{"activation": "tanh_gelu", "norm_eps": 1e-05, "bias": "all", "init_std_up": 0.0231, "init_std_down": 0.00326, "optimizer": "muon_variant", "lr": 0.0105, "decay_fraction": 0.929, "final_lr_fraction": 0.0, "doc_mask": true}
MLP neurons of a small language model. Each row is named by its layer, matrix (down: output weights) and neuron, and shows model dimensions 160-319. Each number is 128 + 24 x the weight over its row's rms, rounded and kept within 0 to 255. Numbers have three digits each.
A block is one neuron, or neurons of one layer that tend to fire together. After each block is what it responds to, as a language model described it from the Wikipedia text at the highest values.

L21.down872:095100098122151176187142178117129146122097153114113099123133169112133107124125122145116116114213131139160109105122099126134117105136119159130097097123112161157133102095143135179069126138129090126168086124142101059177144139145100135142178140119149144136126129083133131094129111128145137094113094138126126124123123147110101107145104119108107120085108107140135140162153083169111142130145145132115129104160114090111125158131115112138134133141134151101085141120171116131121116170114119
Mid-word stem fragments

L21.down944:111131087110150152139126102140127146124102136094167145104122107126115117095160162139159118124186155141129173110138156072121102137138125061128124119113107125109170123143165131201123082085131117131105156100096106115105152067083118159122167154106143139128146137137091107122123113118146099134134115133143143133144145140099133101135111139118141163121160102119160171116124140145115101146164091121092123142156116116150111132150094115133092179142118112120150124118109144138081136161109126
Opening parenthesis before glosses

L21.down705:112128113137177172114111101138133121092121133166134152096111126128141125119137112141114154090142127156143129167150165096162063140096105166103097080126097177120121124132130109125107148122086145111128096125156152123098139108153123096147172090113079099147158111154112171134127148149159178103151141170103145111131157105139123106114053144116137161108124128157103133130108149096082122110132115139107137145103097135116179099114171141121106106121073119146132105148166123091132112116113125
Article title heading ends

L9.down159:169083125076148124099137100140117136152134157094109070147134142126151168118136139128124169149128128122140132112136122122136182156120119151095170145134115174140130137113109104153178137111100154168139132102144128149104123089151094112104147093153082109121160135099141145116163196117095146152144110144141090152126148138142140086149151097144082143097112099150145142116126123109097077156156145140163123145113120136097114062115176127152098127119136114115133174114097113128180152087152115
L9.down180:095141129114093104126129096082089103084125107153119081123173129171161171136106101136144162102160133097090119146079110133141115104133153137139109118143087140076142132106131095111117075152157147069110104150167116114137141144132126103099153107132116152145133101116126136128085138159114108110132161156181114095115151191100139124146132105109109100115139138137166086127123123137142159086092077116167117145122149152100120126146166147111158103152147137135128126119126071138119095186136165
L9.down227:161110121106146159230126165145092138111114126146140147145160113082122120112108091126110100071133132157108172110132141140137123134113107167193147123104131127148182140111157084181127157163152127104115093102091086103106138132152103142167153126085107148129099126118120113112124139170106145150113130145136153128141118091135142132108141122135106135172110149111106142072080097110121139096129140171133157110139109121107152112138158154112092143130110151103161146100129118121154108093120114
L9.down400:157121058052133094102144127133165130083087137125142095164107111156074113124139110117112107112151158102113126108131156100103096134145137158112118079125127142120153157157153114126100124110134134155101146117099122102121120171144162122113136133109120141118099123104126131090135136158121114156105116142141137139117127160168147132117143156118132151137132111164152155112127121158146121111125110096138137155149141164186180130132126155108108146074135140109095091192176162121139145100099184
L9.down821:176144132152115136152143106105107144157134142147176111079166096080098136101171128117161142124134061126121104109159161141158083172143173102156129096159194151093157118121141090175137124100140132139143111118134134133136159133129107115185108121103120120097117100134131051130122100109143165115145118167166155118143147126101116131140170125157144126099122102146137109090163128107097109133140132128163082079061132114135148138130147140126123137118154138125125136095119135110086117143119125
L9.down875:112090117153122122125143150136154144105139111140131167114140166129168113144135109118148168089119131137182089148136106154125143140165151142159146090123117156148162138118102148077112119163168152129188114072138155139112142114145109155117068126142124161166127152111157147135139171130110153164134101136135112074137089103154143122122117153118113091110190113087149075148102134127173115119134121137144206112129146140130131115100104161143075105152144105139133119107091127137143109117130152
L9.down1028:132158099111130098073107143159121162105147155133093141112155133152115117149171118133081126075155133087117154134120205141112103132143094126130132120152109135085122113160144095152116151114157126164164104179121122096140089107125109128161112105102126159183116142137116133144091131120145109147150116147142131121142109121099124128083146136105157126157156080108123094123139133126113110128157116133099115112147123173138102108148145147090139144128129101166125145158113088142124081085140129
L9.down1191:148117139087163100166108114113133149117137124107165171107138148135100169123103110147102178116079167114059169121166133119117104161143085167154107102147135107090108149111099118122129097101147167135145112149093162115085140155135133150087119110158103129150111125163176118157168137114108129148130196127084110103101110130158139187140163144139160105132154127144082132104154138100108142154124134186081102145115102128118157138151123099128135112105126140135128143149137136107125107119094142
Wikipedia structural boundaries

L9.down347:114137113113080113092127144152135119143154133105100130120115117117120145124157115095133149176111152148097118113122132162140122091162098156121124109147129135148121163095111148110092154143135146097127104178136121155110134115129126169105131127129173125157111131079072148145105123120145134122169119105111160152150125144117104160083127104125134128140167149103133112123144100094113089135120107152115131099119117097149141158137094122155115145113166118192129107119145121105084113136107157
L9.down456:107089120143130133083088120115095146164128146139175115142129178116150149138113137126136117140138162136137143117124107145129125137154140092155163137148102115159153158116143170128110168153157129145130141101110148103094160126128112107111114119162125105086123135131126153131128127110129126085182121095157150117136130119087135144108138134135150153129130151131123154108144108146186182169112124163132145126179161111107081129113148158132072122100083128147108166103151148122170114113144080
L9.down617:126115157147133149116094107168174144130166122168144081126090134141164104156163094116150118131112123131082132132137116167155158126116111102135137109105137134094151109136088147131142126162163124126103126107094132116122114111099122142144115088089112134109122133152114128101153129169143111124126115147088106134122110108086148127159157125141083129138141135177113115141146173143126157167104158161095120140113168089116115116096082101044142112132135106141128126103131171129136184084116131
L9.down762:102127076102120132101170138106133108133127167133150110117135163086194172133097164115102133139104129134144135149140084144150145153181101143137133163120099088100120100141123158157139125106157139164162130139123123126092151110154102104114156110146098130126138147147148150111120140106082134120108130113085184139102138117096183130149149110110124112118144144162145134129120089111137113096141140085115104166150125112147155152122125099098130131129145115166062136119158137146147105124065137
L9.down912:152111141140099117145113121094119132141120146105107139171138120107144177109124081148122126135126147092148129117131115132172148092162143105139127085106107138124134130096143125104144146106114093160122119124139097107102128118169124138141141102132141111140117144128121139120116146104114146111123143108132181135109118137137126150169152134138106166136124144151131124130178133105107143148142134121142115125124173080095164144143088134156135169151143134133142125137151131112111109177096122
L9.down982:103095118123134115144123141139081120089144095128137133138129182091151161117138128107131124104129141140113135183126173138058156107130124131115144116097108118147129194115147170158127133106185138118139162139139143108112134169111109158139131123137136113130139120158147146148118119149065062103135105130145122145115123115104145129133107191102114125098140166121144119124109124078163127154120144121104138171150159151137142110090095116102132128141074065122110134122132158121094125168144106
L9.down1186:131091151103141151143132158163115173132135117092146146170123139104147132117115115152110116167123107146135112102125122154147118113168130130159129127129133130135110139118099097113110132136129119069119153134084173143167121106059156147127107094130148107151135123113108136124104153138117149137137144089155130118182123146113137133119140119099143148106100115118123144135103150130148140132153131148116094147104109168122114104155146164130152100130078121166103102155121130123124123141185156
L9.down1244:119071129122145110103135119112151090159150165134149127140144140092143146133116110172106108155137148146125172111131114140121116129101152136153128129151100117099147155134141132149126158141128118115101164109099098131094117168083140089138151128114135098135150164136113130106144120145108088122112199081131111090172120147139123133133119145062148102101159098076112095137066139137173140133104126106105127172136149140115142159141130092128138128146099127137114160116134164128176129128107141
Coordinates and "op" fragments

L9.down66:119143092148103119159111123097147132158145158111149082104105117109175088117106157128096138115085132100078135075130106145113085151117153106108167119137118129149127091076080101123100112163145151130132156139137141139115134149121149118125146164113116118128085139136068090104083135119165146125113107146151126141153137135128126161132089114149147124107097124133142155139135134130152166122135127172138122124132183158165141118114118139114129116137139112095135134141130118162165106144083161
L9.down248:138168141106156156113150122176109063127122124129155134115120160123153132161103164082125129133105130123147127135131132093061121135104128090150159108120135117128103113111126135098117116106121170142142164136144115137129168131118109129134159116111116132130130104123093095117169090115153139131132118131129124138119113167099137170127120098134165151073123143121156127136072146111182128125143116123120102094172138136149115103136140107114154150117094130155145087142070139152116132149093131
L9.down271:150105104137167150096140127168123085115109104136148157175081101115114138146076089135105144113125165133118128094082114141102165136104133111102154086079141160147138123174112092161151161095127130129171106123091143130119108143107098160085130084109133140104138121092122129143174140109149124145121134125112102179137120099114088128094133142103160104143093121150121121120107166130141154144124117132196145140089135094140112099143172143146107150110107148119134155111118139133088122154115122
L9.down427:145168116122102126100114146145104122138117103112113107106131155107121155173123118135092150128122164126129134133137088115104133130169132179128122104148163130158146151132160173122153153143162155100086133140140155094105145101157119176133181131113102114107102108127092132098128119128100142141129089121118135129141196116132145167102114133171155166116115118116128147105157129152133167126088127165109129123109110148140123126133166126158154137111162174117113134121136109109142107139109140
L9.down1000:129122150120122121126099151141094142121107122125133122143159127138133171153139082100121141148139154134133109156131083144159125112116108114112138129142130142130102181113150119138112129149115133123094141117093102089114141118120155169165116174111149083078149138070112120147136122118105157131132118119092140130132132093135125142147092097197107106081134147127166117121151115152148114105123122167156086148135160156083151089095092132122087141175132142145164090134155157103151152162134158
L9.down1014:180142142127117138134134101163114157083137118103137123114121094095142136085177126120148125141130135117107110137158103114093119138092065121118102152105156110135143129124104152108113100133124118134107127110089106142175133115162132131127112145141115148142198134160152105136164145145123123105082110135126141135126133136127115170128115125191157135143107160092142080110161132144154121147145121096082154125123151099142147136138127157105152156134117112133122164159127108118154135137102128
L9.down1031:122111140143114124097136175134117089170164153153118187137165159094157125122117173113101104120087130130110122068124108146081129140067089136116157111123148160152158129122132176117106109104111142129152125109099131114137165129094173128140106112101066082108148084105128123122160150098082148181114128149096106113171117110168117146170128143072122113113105108153145110104142160136108148143112114113132082098126084145124137143121115117102109181128128184104168125110146088110086120115154130
L9.down1094:104131122142166155159119137135111092137134121127088154126133151116138158132189141120133153111117119113115107133185099131112114115132141158191110128111166119170157121075079120155172127130170106119192141135165140120132160159155123139125190148100112109103102119139124109104138080124109155160129118116152131118135105143097119126155129126104106123153092094147099099135133070171158122116168141149135169116119109116121137136122142095155121127150160137105094097116162111149122153138111101
Word-initial stem fragments

L9.down13:110138121144126143080179139173113161110163122133106130123115117166110147105115117189142136132125147175116107120115150151122132093136142137136109144065115112130120189110111174102141129078112079152127128114129147097101134112127126135113104110172162091132123120152121074147152135131103110133128084073126097145113081144135091139106156152141106108146086126127148072119139128148118118146092121106167090104098172145114147145090128104130132124094080126142149139154137139106154145140129122
L9.down149:140117128102177154161139160166169127123119138097121127100104133132115120165155133157115168143088136129108093109161109128080133138115091123112148124076146123150131132119143126124122141089160120069170104111142138160163137144125139124140137121118133109110118162119080115142146115128151107118155134131113093112115155114124151125150105078109083144056095144098117164140099150136132133146169140160102123171139147160148111137110128149084135117132116151141095095113134131111141058141071137
L9.down326:158110126097130143117109093155099112122136113131112111117121148147130145117168132155133144102173095147149133131102122139142132136085122109144131182132145115129138149166137178108121145112141122147094140115158130107137088121078103117140064119135088156131111068144135114142143107108139123127150141121138091131147132127132162098110196100133134112132136134116099143143128134046140128165114139127153171114135143123105082135164134112130134111119127118122149122147153174140127157098100108
L9.down327:133154143114149127165113107142095110118117108150169151140128117166125101118154081111122122148098125175077101152081116116125144114129127132117155120146096091112165112113100160151153141119134131138174117127102146078180140080127109093140111164160162098124096133178113132115139185099099093139136113110120096120125117139116153098128140100111156157112160097093136108093147148120165117119113132117096163117114105091156150136131116126151123142175107137086126139123146125165188134117151148
L9.down854:147143109159134137179152153135104142095107135136108106135165170147130110105116101150147133146149127153158106123151129133161139149121120121136141124111109144120152141131164101096129080145097109097140137058109135112130138129143136146088089117124138138120160166120092097118141114173143110128111100104124168171090103133142138127137107122124122140127130118150161142137137098111116106100138117116133145106110139096136119132135119114150146144125061103150085111127148129121173147114140106
L9.down974:119117217106088087140123091172118128087103118140100104160146163175125081148140086143153145137119099104078083119114131130124127107098161078136138144099138096131140103092101176116109141133136149097171131132077142083105151157140140117172120159114110125130119179154154125147129152086117120104137099138142119112124119148166146105175120100134127115130107129142166118097128138115151112132091156164158125168112140125062137119108138129149121121152095138110135130136121120157122162129166089
L9.down1086:154154146114120124124145135111102110142149128146122146148144164134107128104134107085124141123094131161121131061130154133118143170121104086138131095103144124152125135132133087132145091122102163106098126120157138116086113092136143154115151093140077162125127095112145157126149197110134139128166119125155134098118139128158095144166168095120134076101155098154132110096105130167092123140172138169143167143127128169168144146122142099149126099128105151116084140138155100094109129076183138
L9.down1185:148122133126178129137147167139129131122115124162133141108182146107148096111115117113099077106107099141087114108144119140116143146148138143141108092050184173140143106108157117077146119140137076147145101178129177124104119189130129126156095120130141112157144142147107144128150129119148104137089112140183133131163170111139138100095145142139141105108132186149124153105158107113111135156123145083124117113088133143103135129191116110130096142093159111134124133162115109103128150101121127
Parenthetical openings